From a checkpoint of a small transformer trained on Wikipedia: 12 layers, normalized queries and keys.
MLP neurons of a small language model. Each row is named by its layer, matrix (gate and up: input weights) and neuron, and shows model dimensions 64-255. Each number is 500 + 40 x the weight over its row's rms, rounded and kept within 0 to 999. Numbers have three digits each. A neuron's up and down rows have the sign that makes its largest values positive.
After each neuron's rows, "fires in" lists the words (lower case) most often at its 100 highest values on Wikipedia text that the model never trained on.

L5.gate414:509551460541496527473552508469475454465455514605485498550503450529482546472524464510478494550435562411501525504526487520534485460540626493551552464498638493521476535570461531454524525477519468512489506433474516468470534536491510469478478504540537542495518493558571519451510454497474488550488467541555518458563496475474522503446505509550512461470425508476447547505487501518516462536535455472460532501477512460603566427489543439499587491583495542440549460509449461543498518534495472479541530546547503479481482518561484561502483503503498455559497524499475508484447552597520554550
L5.up414:497511519484518508447468484508521446506498493493552469585537460519436449587508433492495564481494478549567492497476457415575518488505524523464502538476452494529470434474495569507513449494504415488474524498504536541482469526493505437428553504501485496510453500551492489577487482521547461556535492508547590501463446495524527469500554509507512485431469393525510417474484481470547417445555477570455507543426505487523492473544462445535585485527446496479466543482504535490579546545510486467456413464480480510469473502462583521466516511518510490416494510568483533517487577522504516500
fires in: "their", "whose", "its", "suicide", "our"

L7.gate354:453566506462427555558545530491482481459500524557459461515494500520504483492511482458472471423548495462452490518446523503478529479523504446527498495475530505507531477568434551485511470452485520477413350518479515542579572486531500464452482494442507439507520478509525488573503556497518583512561452508535564471583494467513529505532533461457519514543511546536402457464542492519529473483489527498486518436519573489587531420507501451470547470512580408505480466476484439517442448607542480515556438537533496479542526461562497528492502593448584497515513475516533539461503507429546527521
L7.up354:484489579559494500533433495595493497499526491484455531548566526505549481461520510511490425516484518520496491493484478484485553487511482522435485390419458486516524522448509521521501538427486519426506541489461528517462494463419556500447429487429525502484493512545519519483541440477461478515522483468490506463459510450538440522466537523499539546510441507527465613492633461481491485535490508463561554491519475549478551535494445462499429477471505539489485523496541432516501536534539595571454595477487526505402509454460524492519577456517466527563458508440476578497557493493419515518
fires in: "it", "is", "his", "its", "was"

L7.gate1000:511564510483546485482536509478385502525472522563465476611518538502538458513501486478444545478456564549461471508480482526446511493531480482487535505603591493540524475483471500449526448522512464450519464462445488500508543518513501426495514517540599506454482419468501458503521542517524510529621485502494418495518502489575538440525510486454455536576482476492393415548488519522539508501587476474457584513527497484508526520507559449531518440573476475494532522489494528516404543493540498518558459548484555532452434572518438470535461509474488554476425487527481500434490486499504538540
L7.up1000:518566443574529445528453477499439476487474504388481511512532461492568521540430534489499475555545469539462505535534494533464455521517480529510556555495450480528466483466564529502517463517516409480441499491499551554466473542619479488446497473527544601571430493480524516487509460521509468552451459546517471426489476517501418495518490568454420521506417468418506516439528507505506559499477449498493544536477514472441469490536436448471488469496500498484522485462521509521545543480529502541463450451500502472440510434425486528538543521578485536515502443405448489460496501443519488416
fires in: "was", "became", "is", "has", "s", "with"

L3.gate56:460470463457454425510483528494511490488503483522442530529561426482502501530532591510550479474512486497458507557504511437554504451481564500508592456457499490538562489522460500560541455468508525476514411450491466450466442476516470566544540446541534509465499488497521454489479523451474563525455485516479506561535475494455538538487486530463526455441456507528496440474532473431480512421463567512432479540577439545539522434530472377503512544547518460425484522457500493549516590469485450478483454500502504496448445543501475596562538509529550589524498470574532520471507458508549507535
L3.up56:512458491486408495543549511478530509480494502558494490543485519519520543523512490470489488478496622501467519461465551545517413444508535519478515517445515373549449529508524515483461511455432504493477457470517456527501465474551507532490505507515509523562578524439510489508483456473450534509522519487566503433446512496464540519499493556525550524516454530444488505565565427481476484431590474478436515474451488560526551495519512453556544530517501518500532487536482554538467536499552538506381517493546599612516475512467494501460487476518498510401520518459509531471534517549494558575
fires in: "his", "is", "it", "he", "the"

L8.gate245:441456514476494496549510520458460447437505513465558510519606482421430457551579490487513450495505562458429531601479543413528507451525486530493500525529500550519515502560521495499491483425447450558523540495466473451439560519522481543466454472506420457540471549457519521604503546528560526554469557535479557539500494485522467502495512513436472504513479510524568493460523467502458532539540450529520467582511540448528492543548509462551486486534501497487551514427464423514519471507486479547528546564507509501559518478471541472423447496559548528493428519503470479544464484479516552545
L8.up245:515452434533470526491454430484485439545451484525466495491595530492548496481521468528524448504535522523515471536536503497505500524546484456443509513485475393480517465592489524423563467512569484507477490457523525526511514502486492487501493514517484540502541541487537444525539473573489526501455499516492486587497444490512518420552474459448562441468478469557488495507440509522461454533563490481559460471455553565567490433623456546523552489459560474478449543535516497532513562552486522469515445424480489489427429504465479536493459492490551470513473461501590488488533415517482463488
fires in: "born", "california", "clade", "code", "life"

L4.gate168:472465419525501469473488528545489458530524497534443521469443487452535503529486471519561463490506535478535528517493480493490536510553471459549504453475569431512491517530453536472522555480457508512512457367474581523481492570494500457476486510571552450514543519524541564457514474417433485535421504565506501523530447457528545487462475486543509503524510516477524468511555484507476495481568452514533551530437506416525530483409508521548568436522557527412578513460418487484433540579508463533522504495526514484501466536500521503524455520524541524566527501602432513518464493571555502538
L4.up168:496462544469356504546384495507542472506571481486530541531523492475450521474465457486464531545441534518417491506531468467440578485486532453480521504507496518433480491502553490573452513477489494575503454533534478503533486524492484501515490513540501465434516534507470520578460467462505517457509575418545535491439486514431455518480561537529546505452493592449465425486489485490461548449501551533581517464420522540541466484565481461425519481472464488473535474543507465514499501501454531476543510528508467510498511488485520487477538444365527537480479453559481464507455494516547492551
fires in: "it", "his", "italy", "italian"

L5.gate211:462547488533493489471494534475443466555469501549384526441470455466494606487490507504523528497505623411447513549482531497477492557485526500475445525526494449498461531519432530509529519456469498467475478463528564482425515491458509485469472518479556494493481487444530498616574561421448465463560503559475518462407475458575565528434526483478523547517499511525508527518467491512502506457535511499582520482450469477477498512516469446447452486486513533391525551538483506449487481552463502455507576503583478439422469548556459483544525443491429475507497582528453499439513530505531554453
L5.up211:492488494557489509467437514485533498492526449470498540540548444499517458542456458481526528507519552555446441537529528519593485461560512529534485488376490456543539460470468512537485525476523509455598559467476531535508415463444528483478492443486485550544502496448486493535407398504486519440498548458516534488467491503486443458470466563527497518482500534519472549480504460500548444575519515551495493538506436542546484455507545547488500517523525372489538482485546571544573525469444499549492492460539465458449526466471489528529430494491516455627484484444532507480557511487517439492
fires in: "it", "its"

L3.gate398:449576535490504483535538458498473532503453505461483470542511530510540529488453445519440441541505508572422478475496501600487474496662509496534505524518516476551544498488508514538468532482459505429494514467432486623505524501466495465498494507533533500512452504535472466442513572505479454515515487534551550554516492518494542523469489426497522511568506567532487573512513479483543492532517447470509556441467541430593528522464554463476425452508484498518502516487479459559436516483462549503515520474523551445550526455500449457569553514441495485453530456517545459460497506507482503571
L3.up398:487560475474448546490556418470548542539482412454476394524530471561523560489522554438450493401472510509504537500384541550485544419566532443502516489481516522602487465507498512488468493522473498518506565514458486553508493492476502499528469574482485522542476463586498474490479465556496501480481489486574595514544484517544539501504537438565531569479494563487515438514418501525437498524530562521469524490538511511477599479494482445477507385495507533498521458518503536448452529479583532543422499580493462541508541509466532508486496492486553449464486422543524478454510542513554532601
fires in: "at", "attack"

L7.gate399:450571494487489581505443559493483439446450429502467531513541519507510497508541551513522512542381475515453456543513537500493440474519506481462472444439565551533499504516498507467512511452457450545485499519457503511450471504429523496489450544483519516431507427548528503439493495485469462503465494485439487554471507462570497503456556541502526535527470562442475475515514517464489508578454450486486477510547459520542583432514503395461442467499492503481529500395460476564435492482526481479537503454508461479483526528498441550556459488497535501599492572488423527467555472482557494533
L7.up399:467544517550503490508510483464511493505488484516423514548460473506510431500548542520540521526522455515531480509493477474476538484425496516535462466528487474522475471490578536535501472450537519490514473496524488490565514499465532486540476456537579541519459401541522501476500404462487502482446519485562519500435566482532479526471500545446397493535488489478448514461503454459427526491471444439456471508526403536492599547482492493550488485524504493478472526401504509463533445499482471471498449493500499456510563599586477544550467516519516567482528536494462543457582358456517530529
fires in: "it", "its", "men", "alassane", "alabama", "women"

L8.gate937:463460492439526486494483489493530486518505543561539575516602436481533473462474497566510511465426526539506526483546528482478368488492543510488470492470470506463592471564490517426466415476481452534559475480539437482516488486524439561401450462500510496445553527489512500468489577513549466490471479518571503495511514524532483522490479488486528515524501509507533488537497568548501474467465547595488526504533507460564525428498416393473444489493561524514536501482474535518411452542518473484466504431519565435448448503489456567574456521503480496459430524512463489474535460569544496545
L8.up937:532521498557494514530589422590527485499502471488462450423549507500545516512512534488528461571431536541508582461514457506588487481423503465469473437526503442542501513456434586428482473563477489462555508462442427533459514561478466587510513517494557521514453476472461520458551504488508474488514536440426465514527428439468464458468588547515533522563591566475582489452569491545488537508530513507500526514483517474507472500512454499459412476601479532524496488464452518516517506444476414533461495477452497481486486418516526450477545471510424484497508557551481584512545473472441477488
fires in: "may", "march", "november", "january", "september", "august"

L8.gate298:442450534480543529543438426537484513446505516515428445497497538475503509516520549515626470544487498457497526552511564481488509494496535439579536492486494458455533534514513489491491442544492469541491514466511453544427495477446550502485491543517574471481502482487454440551476463495463457431437514532555455494514524554518488573432447478554491483480450597474415486501556593445473487542571509538471524478450565460502561445500525478499485527549557493413551489529486506556493484531510480529514480426537495416440461514484519538525446495571504566576403507518519441499532525501500517596
L8.up298:507458505469545510546487514546559536547536519500489535467511538543513442534515529520457486526500506588496482532548464519558467458489483452400517514488530473515494495491513479474539482539431486531538537460561470538518522437458475590453504521475584567553429525559410524412508480520530446466462487521512518529498492542529517452502484512504464516499514495459449506492521480496522509528582533466482578519450604470541529543509461536516538542466519551500530516484538532473464441521525451568483473493481440484470493486468444493481447420550518542495510526556608566473491522577502561484
fires in: "january", "may", "july", "february", "june", "portugal"

L3.gate327:444477437446497486582425495498483516475512511496541640524490442546481493508478533533453496517519536567571501542566502496556517501509526521473509505443515479498567494524432489483556454510514463523502381511499540430425466498526490512484603526506522560463496469508467501458403511476518562511445464454490482515512387447447489497430514547475485509503454519526504525468537530540554480557440569514500428556607488530472460486495456524514472531564476477435534536480490491568486510431529461503516531512442504520454484444566500565547481615562537491536489433518504529511494504479528465531
L3.up327:491568532370530487521452567484512511533528528608424555561503468555500456473521471464517523539494566524460507498485540471500535553515480542453471503475638480542521423528504500476438488461511448518469465516530483501477458572530517531458551424502472513505543492454507463423500496460516490407469529494583475473478509462487557450502531510512504543550458452468446496547537512537512530501453524526400467500505546520447450530426447516439511509505486531467533515544520519476457492530473521500512527439511555607536537487500504472490487491525512512429510484454593543493551480533482525485
fires in: "of", "college", "its", "he", "it"

L3.gate721:477513409569468477486504577509475445429498489604488513458532574451515480489458527477541565523417463494470502474491508553434488480541548523525555502521512475449537540492500527463512539467434445557489493474445448506452452449461480544417466493484472507490506476485478453468522557433558472537493497447529468538523507440436496554439474558475480424596449524495470423493517487511545489554526520538556556533525485439611488554489485518525509507493517489442497448506464470511475464527478485483514475560460485502464460506526531557576523530549553477598490486482456463477555464485483475469
L3.up721:496440461461472412488474487490510544522459431455468519576512486569455531453525491498470394559517531473470542446533507510557569483569569446526509421447622393453510463530495523540479445550499536577492513500558534518533482530511511539483538490485509531461522475491476500477481420501509596425555461548499469563529419476437579421483508440544567575500548479456422466460532523487564463482527455494489453514472516530466477460414481466456492505534488515432575551502456512505535499514511485502510478497558610522479529457545465474497477456564500521479448490535532484508552506473461510528
fires in: "it", "its"

L3.gate989:432528422461554533554504507544555461538453524490454498490503465533565504522496488556354515516475572477549501516527524496398489445505479526495449582508565487525543509520365410428537521468487506559432453507490532527461514440477512480479471503497533489423488468524497462498525523483519499446542479418487511532439462574519528528476487399508497514525498540558479544473403567503460432512486513476508524502506499436527494491482504508458507485519506532453587505555463493490484467518524497523549516491490476427505515517482508460528481570520564469536515467507475500491474456553499492504
L3.up989:512541458529536537547550500537484539482475495588477493451528505527483492483495569439484526511536563479512480559577497463473490486425480528572501461461427560511500464513435488507571445476519531478523512489478507537546478531467508535543562504469465442499490518512514460516579525504425516467546490439521508516486498488504466480532624467502501462487508555511539510496481601492489563532502567524441451471452544462535488493545518478530569470556484489508514510506513537432417484503456476520545507532493614520452499494498518459504496451470506524490580530533508520519438524469528486458
fires in: "including", "because", "included", "includes", "include", "occidentalis"

L7.gate460:505510444536526409521504428488499594391478446492552514508460490467594515511557475530496530514475588552543470570527543492555493500497506466541502527494519431513499465538495478405487482425497488580477495457517465513504524463493473532506562599540507508451550424544503491495558468478580501511527468496541543554525469497440475527473577460535508487562571543465507529528497495521543452477506490521530513524518472458514514456532537515477533549566509444512432467500539439501404523580534487479523517466444490490519468545537566558520443494545550511497428474544500570526451536553514538543
L7.up460:494514478464497421492502477452538517494430478516490498534495537484568496497556507517553527482455495612544500511482476526483433549481550499645476474476467460515493503529488515455469443526427544481472506508508454501439478490471543495489522536514579536503482472518473509417525475484522453493523533472483524541561529456430524507464550514549522493512572496463552542485461603574553469457552451526528526520470463464525529437535468499458480467554503489505436432457563515476512514620473398478411442472464588509468455531517515533539436514498545504453551509515549472543423516537501516591
fires in: "january", "june", "may", "july", "march", "november"

L5.gate35:442476554509559423519539538451524527518460545544439479521471478494506597473466519508524510499474539521518547589460534507544465492540495502472535556411529520508515489561440529489464409495467533507499417407471449535529497526511505492507531498481536513481500558451512444433533494444543509495491443470447447476530453460461493518459490385486562438579458488479482443521568618506595497529586490531511443464443558394521509488453474556493461543492546459462482494481516519543450556488538481467508442505462524506548559516564457495502487458476529523525515481487499509477517546481516463517
L5.up35:456502511574521522492543533486466452463494532497581486470518487451549542527494508472473575555477538541412434464512514502556436486469451500381534500482516495541444512481516492462508486562547540570491441514519484554519510505557508470527427424511490506460488478450527472488535509463469642501535410514478526462488525514421528496491487480461485468523474460495487435496548489448501564469513561530457478535531408480552496446488594524483477599446493546493450533558476499527539505522487489536507429514448538554538513548425490485428530455527555483487559546471452491466492475477497460512
fires in: "one", "he", "she", "while", "san"

L8.gate692:499494461509487517568512548481583413480506537484549525451496475520521426510463450474497538470539527480424572416558481524527467526532490479572497513475475491447600475554466409500485448519477518517415545489524585491538528512523468514464470489499475524481546461524534508540525533470530491484477525491513588564469496452488498431487480516510520491508519489472515525504496469547569507475502492507469529450445548406472514457545474530501456460527500473418472517461468541500462490556477475514509502423511528548589501518558542517501642485525530458499460570502465527538456558490506464540
L8.up692:502531489455490499489539506506476535435482458482487521499488565599563522500515472545509427528478491569473472471444454444491538466545452493462480493481473516509458475510495520464551455503516447425500459477558492498450608559471507533543525488493470564442467459465494511457449502552522479549498502464481506526523483526503474553457527531421476491466508431516506454520524523539531508531516564495502428521516546488500478533513418540424498448459481538498522420467411415465493526505560430490469498496523436546517452513472471536542476562498534564519469472518538439502447457525505529460
fires in: "after", "accepted", "at", "which"

L4.gate950:477491424506491505508584528410524531551486379477383450508517487548528548498450528517493537545521518406514612545523539491509426510571492477506493534498533525499488501492585452504554495542509570506500485449499506420499485541505488529430456466454507576476503492558524578517558505470494460532535469534413540492524500478466526462444473511576493481509503571522497535504492438517479548544510484451476464538525533437496537480454470455449519503510530551468570507513529476536491516502427396478524558525506525480501525493495474545510494510510521458585520486512453530478469544484521536515
L4.up950:508551575564462503432532454493537463511495500533587477483492508606518425563475501516479479573445507511551531445492407470521483476533535501452516450533527556522444467487486480491501495532539575518469447453490542447452583472445512431479492490535439584559515450507504493482493517558498480493576496486531486462482476565465569485553510462606588447518522530493465505465457474524483567452467425452557490530486458411537484454494456457532471464455498506448483508463500568511508415526494517491491531522491459487547532493421559505489524490489486472484540441500459506480482543470448520496
fires in: "film", "located", "history", "completely"

L5.gate794:507455531422420525540451486516465458528522511534538475427493500518472565599501541496502535532471505462485537514485501510481446478505536524491562480556489501421420518535523498469507465429431544496433450479431445520443464542500448554493469512500455499451516487547476541453540497521463483540561521528536451553524464508545521565442525500516482471449516559478540495485519583488462516485564504496491505514500494501565540525512492417421496440561547497536471426440425443490524510409479448465517526484518489496508496544478521539536531465424537432563490549564496523470473488555541533522
L5.up794:453489474505567501513440514507477495520509549538392467443462517476532530521517568465485542437543495573455480507454529504504477557508529588489542430555600436501473532482473494486496536482478481482436499473483521526546537581506453513510515482482514496508525474478547438566472599578497554460540448526523556501481462473503568488495533558447511509488472446520566499474474495513488532473538534467542509443573502528473516497519484397446508455472439588525560496492511420458468582460487480551482531534499451473456420428506459509530455478487483477470558517476535513539478576469488544443
fires in: "south", "southern", "north", "western", "northern", "east"

L3.gate709:481539457462447523520461537440533534532475509515400548554528522551529491596460449541492489532568480535473551528579470443415514462523499559482479532449488435482600489574499477542497554505513516488624497462505485499425527419463479519486496443502522562542480455508461475429478513491541522426466493420497514442461508537499448440470479555433546493494476573535527508553533493534540459531482522527502501552528491530536484515469521516536508470512520450479564501445490477488491515507480429430567550454416486458462485556551519514517551515537503485496494522509415539505480450452457461467
L3.up709:478505504494567448505437495476415524521515483454605535549507507547504504464464526546392511546525519551559483452524513481463570484486555467484552511477538507460523526457548451565413458556535509479464485447523514506550547478510522489508535510508519477506473519483515517516574553445501538457491532548547474471460456406488481439447517455516561473551528446482456508521546529532594477519545522510534510498491521452493508482479583446449486555556528446502500571464550489450491444474563543437511490522533556491474568472542460487535473538477447459458537411492488468456554519535445457610
fires in: "it", "its", "2021", "2025", "2020", "2022"

L8.gate543:490560499514498544542481555463539526544474520473471501511500537461465512496551539497491501547465507490430514491505588463458510444521472446530517519476506481511544520601472462488501515489463500588553436448455599429496535492454476501516543490512433425430426485564523512466544509437540508617519492513433537502490432439521533485469483407490462467485505517448540470538481535487490544498573572434497481447485456519527515505513486504498486469486479547484504516495450478502511465499508551492561502472451521456528557525505530556485452393521611421527526533532467496515488515495466491500
L8.up543:491496500541502530524539565485574510440551447494531450448411492505463521393551545498477513565565467551494485478591509535553546460448482464473413486514526517588514496496531491527486554455518476468499512461508440534515479514566562539484502490506508540487498515490554558520553382449473512532478485483471590432456468542476507519454507508512467516495531407521556519485530445503546464529442450520543508506474454505415533503487533440519517435476476517508491492432502493423508458473484496511462484560423516511484514485493525514521485484492544456497506491474427540397469523469512467544
fires in: "she", "september", "site", "saints", "san"

L5.gate83:460506500522497450473494479562473537500486528523507561483474516494484513498450532471472491496514583499432477551448520526546465516501481527485477467546446462531472501554424442511474521559424517439467480454478532582481516479552524552429468434526502546470479481533503454492549474516470519499551486505483516475505481483427466450450525541534579473566504506439417533483464486545508501477484464503553490535529460378570558433504455445459478426476543524480503490545557482465500457517489530388461521534495497400434509513509503502494550459568494469597539533428454417431516480438477530538
L5.up83:500462554478521550511527517478494509524506459506484467464449542448489494442518491486562499514475484489480547486463513513547475484561475467381485451503466548533517553520465476514447569470528485421538508465464511529552485455511549517497465494543518535518491616582538468513428483506429459468509487536491551399471459550558515447534527540464491469538499512490426563509514402471455500485457456513521444519457478475500570548557459434518492527491515460506496565493474516408518453458519533503534443513497548449457532500482551470506476486490564465515563525535507533431578453501508454491
fires in: "it", "railroad", "its"

L3.gate428:469463453456396459481481472467541492485456474480529564517522386487531448523530525529537391466490463521502508538478520409456476467496534513518548552525550518463476486456519485509500464466482521526516511462537474506488483462514440504512544532454535510475508472529508484525423505475571513503487529464483490495542479540435549494492528515460523496470473555526535460517532470487438485439543518479422486508494465530624508432489476430484564461563518457503520466527500527508479515484555462478550418428475447508471499501546548592511522534490543530498421500564534472484458436536505568575
L3.up428:534517502483541494531454502472517456535479501561498476508579451564468577549534504486441560511555563513647434531545487529478490498476510513431504557414505491451466460471380497456526453478493434539539458528578490534529470539544457557507582427483498492533456506463449558571531505529556520464432519444490505519487456463482471462488539526498538479534427488487468491493549493475528448512583498536501462484513441519513459485495480446538463452553506442523467474476561504591615473513563511523421497437456493526434465536538511497532499576514469461538475512507432516578515477562474470498
fires in: "is", "the", "was", "and"

L3.gate620:464457384452491487487509456575503481462526501499497532546510414484541475521453555456436407486480504580529561504540506462464489506559545542508523501456481516518578524543487507523524478465426589515473486501529501494417479471530452535534455513487505478426511519525546484473414502516555505512447516542475510517543399530509557483450482545500455496511530453549514453522499472485547526463492531532469470621515444538524491449485427465540531531539499493460450459464469438561500536497487475557479492459507432505429538426500517581546502537471528501500522483523461513504529483522495536558
L3.up620:501544527506464465516486514474484488494503428514494502454496481474500465474524453510578509507525539495563420536563469434514570516495486442555507498553433500520534530499539513452529504545494440515511537450550475485514464541564482461501446560481430566525482437460491495472542490467493481476542459543466575555499472468562467477511523481464479498503532425497452476488529559521462530546551496492506565535518566504489501503482453524455506516538490461545502554489472435422503444572431471428482503484517551461402534552455484503461508442469471521542455367481500478481512568460505490485
fires in: "and", "by"

L5.gate189:538496456465513564535544522563532416485505489455479457512503474550497546500456528518515562538392451535485543502455531521498486521556560501531527556505504498535521435500504527403498574467472489497445590429411479508502501454554480492471444546466508512515525532530531478528538527481552441487499479527505497496509492513485564515441458521636533556552494551421491482516504495512550516559513463504558542519510547473574530404500555498528416411512555490442543460546459506509463528486424480425480489477534543468501475494445530490533511456473494525544458536508422439452505575517493491485
L5.up189:451458547500514494534574485516494469510473473468528415495459477521479542461516492606478582504445428476469588489459493507466533501538478511571522475568524529498518501486467492457519573530478440557507507459530425502514531558510474428516442489474566535454501514528516480542518510460549502527506498511537506513527544523489586470476429548560553488550458505459514517492496561444518475525551539548517473499438502493494507469527568478497418498529559491468534476477475534511455508448468436438450430489525469508490464535429449508518389488518496587576512564519455563483484525494485483542
fires in: "january", "june", "scene", "february"

L7.gate286:449501504508460442517455446526496520506437471436527499588511432529522538555544476568484521551538463510528548472611459495537537498554489553573523539490515429523489493551489535469534433424486519508433463486496412525474516496512386501536532475544524519481548417491543468491584436439499482509508445446571602485532463550518527489453535499506508528469573481511479502527464561518442444466564491486546487450502493498556590488535607493472544478487498521480546510497443484491494505529549499532484526460524551460473467495500487556515493488495580583506541435525525574497562444535531508545
L7.up286:502412458488527546473472483417500490492481516419621468517532465506534515478501515512510510471469463583495502472498512511506487494492558519493450542533500477493489503567512494493438487546581492476490510452465469479583556540542453501521454477474445461532501473568496469444454484513526463455515449507485580489495493529453585513564535523563521503451508509508586538459435449542567486504439492477485455528475494464515468457525542460474492558477571490488506506470540436499534537536483426501450427575442449488535454419536531546451473399591464413510593447478549553492471480528466528510
fires in: "november", "south", "north", "september", "km"

L3.gate330:508515507426449463550496458578465563508547490551514454475465529498568547551451538464517492498457510437546465481515551508513462415531581474506455534478512573470495478445500522496553485462426533476453479493494496487494532525491512511500481509494512375481534564513578505504468525507461527463529460507560579485530437473473561456552569455479509469501463500513481470509549538476467458507456500453465500444449568490497481417530515477497604525483533517494523475506540411473495485509515489497514498493462493414446489555478531543518533555467501567540468428512489497503562439508593511520
L3.up330:486550539543385565490596541467485455496483480538515479545470453401452539495572514515555525469522523440534566492493518519499486528474573568526518537492490473523483520495519509492499448513515453441563462513529457519485489401563527523456488514489479480493555505551521512529506552525527447481543486491568490507490450558525492493476530466482515506509436559425490526479526494485466530527422449439476535348510557503537490554494492547457461479511544467511460510519483458522522560531434569553553462494491593479478492469439526448524539480468475412556472572516450534544532499440457521499
fires in: "was", "is", "of"

L4.gate759:488547504443506448490434556472499492461404493625448503483538460493476504487467475475496529562488501495468513554428484487537539403507534507531522515429532441484500522464462507543540482602491529466545539480498499462536507500526545480503581480427596475552627516521478517470524516416488554548503497428477530470488464466461426484479541517561544513490489553442475507529521494464506496509577465454485483531475520474500545477529510456506523522518477477451509503461522525528523485481505478433514480504482463526465520537509487517511514533541531519485534605459507573501495491550495495513
L4.up759:485530502545464446520488537518450473525573528535519484427550514553446516528517495517451582542505536562454484463536463443566512445489542446416471508486470443516532539476486447506460537478454456427535497492514504466494529536426453543437531551549437484478536472508489557536507434456537541512523558482528496470481524537496476498441498594516524485482453514512482467579409565454552464480516549513551505586469542500500520504470498508458491546464519502472579541485494472510624497566546509490494557473523434488514512482518542531526578510465496513498483487504457542462464508527497499515
fires in: "this", "it", "whose"

L3.gate322:454510480471488574523573432522491464468481456537475464448475454508533526472478542466435504459487476475440502508537500494482409520503508437466464555470546474491497512539474476454528555447410464469433504493469459484476512493517531534473473527506511570503464463577569470471431480540487512509499464451533506574530472556565562534471541386499446537522481544522513542465449447562500467511492500534509552544489503535516484483549481518496451397573530531454493425494493521479484466505507437553494586541504495456504459496494483491517476525507559494463551451560526522467531437551519482565
L3.up322:479507399494449548456552509509503534463457452506517468419487523594467486492476557532455495473525592462472509453534484538487467494435505485523455475487551458504504480456477511507470433483457488505572486490496538495533555543522444506459537508482453501468401565487524568481523509538489506447446523473557462578501445509459523423514506507462553448534467544418466511460462536542546540554489391549480469547541494528472489389492402505510444525541504565547525503544457503544506500477590497537557472526538489426507535466508460497557478551475468540498521481509472469436465441460511480516
fires in: "had", "including", "century", "included", "include", "have"

L4.gate375:475550463473483403501508549558485436516502455583491453499524501461472546471501528544470537630518577583450529507491555517520469490587568500551544544417549448460507532502493468538563474506512547525506432473450490440507478511485528492480509468546485474484560537485441533464489483468493429493453497503511424490513498465435553479490501552487517500488496588518460485489503470514455544434577474437503513506466574473499548505530541525461491524528529479389581486486509534521460553459467495444550526500489520512492549500503526533496491497476560518507470487544497446475443457517535502522
L4.up375:497541551521423519465467543412444511482478545471506492530500538564497527516513494528490479534463448481465547495561464455533617499589480453501501529504546547441534496513572518552484469463546425518474493449553533459488581506502505507426520526533499440521517600459552533458517505464487490483517549537479545450450511514547541482438530462431500452498477523456517465452527441504477577468539479507593472510447536507491497527576484443513525405457532497506460511465404492556470468497479510567429514508489473597495486458477549466465575534525500491418504577428508513478493529522507489478
fires in: "his", "she", "this", "festival", "he"

L4.gate547:507528475490497525517507513509443487550459499561500498521457541541546535497467514490463508532461554534482530481460546530497498444563540435559515513512627579495500484548575570475492499491424466498484456461462542490456547584481486520495493501517520449496529547494554418476569492450479466516542527509486511626553522409483506462503506438519503504577489573490524478495557515513497514509559509470495536481482606486540550442524572530509501415518513513463504460479449526479493503533498470513508527456435526586516502524471451543505520514412549497475452514467473471498455377502513554552
L4.up547:481535464550492472512504537487456555505489417462497469539501539612542520490447592456500493484464518525486447484501494572501503438492500423547565480478570560518515472532483566533509489501503446457535490518515529564439590490540472537505528550482498489507484518525577478402573544525513517545543544526404553536512496468488455445514442486480543515453501468513579485560496511520453501522527520505515498598441512497510473498586463480453545473552445534507559482449482485419518533549493501573490516482470454465401517491444387525458514486471523448457504435523525489476494467507401509446
fires in: "with", "using", "without", "used", "at"

L4.gate592:528474478464453474508562495495510512529429450399449482474471557518562519496447553525464541484556490485485527553497489460467368561532514424542574482556563502517539465529562490515441466492465474448425547458471447466496488508503542530541427591548558465475467535541509497527545521564522456498517492509521511559518501461565470587475493512465454546548474506511455542477503550516541512539536443493533528419504603425487501469518520445462474426521528552517529478481555504462466516457494458455492484493495426465417509441510489498602511480474545447529499427527509439501447466503567500545
L4.up592:500540426439415523524499421481542563521519464427496475522443444523462505485430457482561505468538474454489504508523587530603515458480514500481491466526530540541480499505478553508509522579457466488478505512507533528479527565565560456525495494525529501533543497565453501495468469502472561467499485467522541485554458459514489423489513532483520499492476550543536489530524541518507530541557536422480524457604518558493485561502499503435465419512485484513464482507462482521511538477474483527483569483511438494490504502553510503462464520478495510545462445543487429493616556481523490430
fires in: "at", "of", "near", "via"